python train.py --d_model=512 --n_kv_head=8 --head_dim=64 --vocab_size=15448 --norm_place="pre" --positions="learned" --qk_norm=true --tie_embeddings=true --parallel_block=false --init_std_qkv=0.0163 --lr=0.0129 --lr_head=0.0083 --grad_clip=1.0 --decay_fraction=0.79 --steps=12642
MLP neurons of a small language model. Each row is named by its layer, matrix (up: input weights) and neuron, and shows model dimensions 64-255. Each number is 128 + 32 x the weight over its row's rms, rounded and kept within 0 to 255. Numbers have three digits each.
After each neuron's rows, "fires after" lists the tokens most often just before its 100 highest values on Wikipedia text that the model never trained on. A number after a token or word is its count.

L3.up1224:039105116136133145204166130187142053155135099090151098173130112138072140121122113090135171158197142111121145123134059119182106107172131129141134104179128107134154100205115126115122111149116172137134124127126145083165123154124128081114100135147149153135046142070136216140103121142138131107083181165083185143159131177113089053127133166146095157206153223114137117095087113173143064074151180128082212109119119130204189105133184162092158117107127160152102157137078181119103067139124132139096159108095121152079163150122140107116198110118125125117070162144121149109128093120132115138
fires after: "0" 24, "2" 12, "3" 10, "5" 9, "4" 9, "1" 7

L3.up1117:164087111091092161144153144082150153145142161086101142134173167123147169111152187176189083145174078117125137141239129082163123138183130094113131151118091164143104121118138127165143158126181122113125133141169142082150138119101122134147127182097162088139126116130129143150119105178144151118139133105113163032126113104101078119165117126104153085196164111130148144160101096166122118169120137113106111119177110190110131162122158162153159186076130137121095121144212164108149118133141124191107139099111096146160131089160163120096151151142115125155128206192179153151137133125139148141
fires after: " the" 79, " The" 10

L3.up1852:151062095119105131168156140128166123114143043100142121148095171110069168154098119074106128160094146075126153100133128181122179119122061216133096120095092150098113125091152114100153133163088099143164109103150146135086154125094156143119112165075158090105164132173130157160119178132160135131143127135133163136223081190160099091178136119097150129159138104162105131132185135082157184120114154126135124090149166136149141119084132153105248020093110109096103166145171125126070155128174113060107132145173114117104127144100077153180138110115137130140108162188124173097131090135118115134
fires after: "==" 42, " ==" 17, " |" 8, " ===" 5

L3.up126:165108187090136145140166084132117117143123125135116121079097127159137105103104120093102145113141201114158133124150100198131130142162170164093087136102127126118143113081141097102146161132138184119143142112137180090151143120082150119137115139147139179143155111143097137110198125087064120147120071148151126158141096144112158184061161154063113146107091143153200131153199156101119123110127167166111175133127153131088139098094111101164115120122153082117096178180102118117114142111145109166100163070108127169133108092095133119145088116155083103087196135091132147168131150149143170079
fires after: "9" 40, "1" 13, "8" 10, "–" 8, " " 6, " his" 4

L2.up1278:177183202137146087086116124128074096087130083109219153122133114129117169102090128183091077126075186157148135171082141147202124126135127096144149141171116101172096129114118130091108130127102123143164083132126178114083110178138160131151137181145154164149147161180096177149133124117108149162126144125156148116095141174099126084154184087095124152047121146102152152118133132150073066157158217152137209139140134153108136133162123112131090142135105139148088142134166185130116136132169121146120150132125094163121131127099096189162090132093139153078120167106101151140184193138115114096
fires after: "9" 23, "1" 20, "8" 18, "7" 7, "." 5, "-" 4

L3.up1635:155174162142145163169156179144196129135078134147091145132160111147137106170156116142169108186128136032110079119122059085125145179172169077111160139114129145112141110127122187131119067107135133105133201113136083189108125105086062126167090127168129124155072179103093172119152109108131115115163118078139188122141127123120151139137171162152072120086143132192148125157133152146147133098147109097164146151049109129162134169172175116174103106149111074175151138189140158137139155151063128122153096152223094140092132053125118128103105045087121124133155098169182098143141100113073099157
fires after: "1" 27, "2" 19, "\n" 18, "3" 7, "5" 5, "0" 4

L2.up822:139143131116140084146161171125120137141090078145109100079097107124103097090073153129159085178116154175163166109092118189108134121132178087095149087106155183123139101161094070118074180104138069123134150196140109113148153118098118095075145112095104120078076121131135160171122150092115146107155116195188084194046084147168165111119171150091113148122115094105135148069114124091135149126124117168154135034148141081180198101104122061129167128207116130125124118160103110144131110104107125121208085083135124159091119123081098199133094136175077145132128105161130119137145182059106117128
fires after: "==" 30, " |" 23, " ==" 16, "===" 14, " ===" 7

L3.up947:097135157097098077091130201098097140131108096088157116152133158089163145118190159099135096142113148097117112085085165120154104160101162134094145134134155158184152113121176163193096090119171069166084148032126145110118114109130146126159137147123117101102146110112146150091055151158158164135027094176136117113121159073103101143108107133155164035179094186075136136144155078130098107151108141092110190132155136125120172103136093109082152127126137176093040109142166121162144109031098123101148101125132204090126135115154133149127152091111121134176120180121151129151203125167154081096
fires after: " the" 34, " The" 8, " had" 5, " his" 4

L2.up1796:139149153163202145088152179142176141070118158153081173128108112155174164123065095135108114147175098195124107055186143088100191112170145108165110082130154131127167156129115107060133155162141156116143193133085150064095149158092106119147139081084098090084150127105110160107096131186108122154084044161171144084175123121115169180177145123142162107190114175173152113118147140137114127091127102108093172051089131135105070135102091109136122128171096089145168175141139130137104100096128124148149137055115124112133110128079158129150150098162152127136095149088087145096152074159126160121
fires after: "9" 13, "th" 11, " first" 10, " Gold" 10, "nd" 6, " " 6

L2.up1164:193184182151151134134181147128082105106109121107160120128072213116159135135111137069142134117150173117168090134146141113139159155099180174130186140082187120119108096077130133147146163216171157140182111123150177063154148190112121155096126124106176126123115094141138115137124152137051182129091069189176151119188066113143119111110152118098069163134129105155115132129113109060073112159186134106115137096120098123133095101194124127103101134088140163118096076205150164109069167116100097109096147132139081120122124122172134116131145126110132147153121123144101174180109140090100133083
fires after: "1" 37, "9" 30, "8" 10, "6" 5, "7" 4

L3.up1111:108130131097118104198136196174136142148174110082179153155153119100114127094177112086152137147166078139141144086118147114114130126165096157152137146108124166106101117162068092174134111144106121079135103103091122175109126157086111109159165148106078137104142164208120099212128133111126154129114059125140113096121111080166145144146098157073194102111084074142171144111104133142128153058149137111157123116137152085137102065133108111159137108143142122149118154160135178157148133120112068087126109120138114116078101127112092110176126159144111153162128085173156111115161142122115124105
fires after: " |" 38, "==" 14, "===" 6, " –" 5, "====" 4

L3.up830:106143145117134212136153123160175138127126170167183162123203163108135109204108126157122127169186097131105137177110110146115161164183177130124152184097131136125178154192132093135096084114177051131166166143174142136144122130144161133096107103150160155194148166169110099040148108130089156098096088106120204146072171097118115143125165077119137149100151145127143120157068082143159153128182118136083186107066170085140192115114157184095142074122143106188143114142175102118093137136123125138148179122110149091089126129078132172169095075114111093125089150134086181108091131099104090072
fires after: " |" 41, "1" 9, " one" 9, "7" 6, "5" 5

L3.up1394:183172197149134158121158113139131096102145080106063090095083192130157145155162158100103129117134169164187130155130140140162124121120135131119116138135160135039081113139125163075171144210149134129108089144125192172102172147130175147185110119131145114128101149198120150111167138173131159086091126178172090131141096109138146097097144181120133107163080105134166113142124138083130093126161148154143166075124103120173098094160098119125097132143178100136059112157165166093134133126118094178094123137085135131119126079090129077177137110181112131150083193107121142177114130071150154030
fires after: "1" 81, "9" 9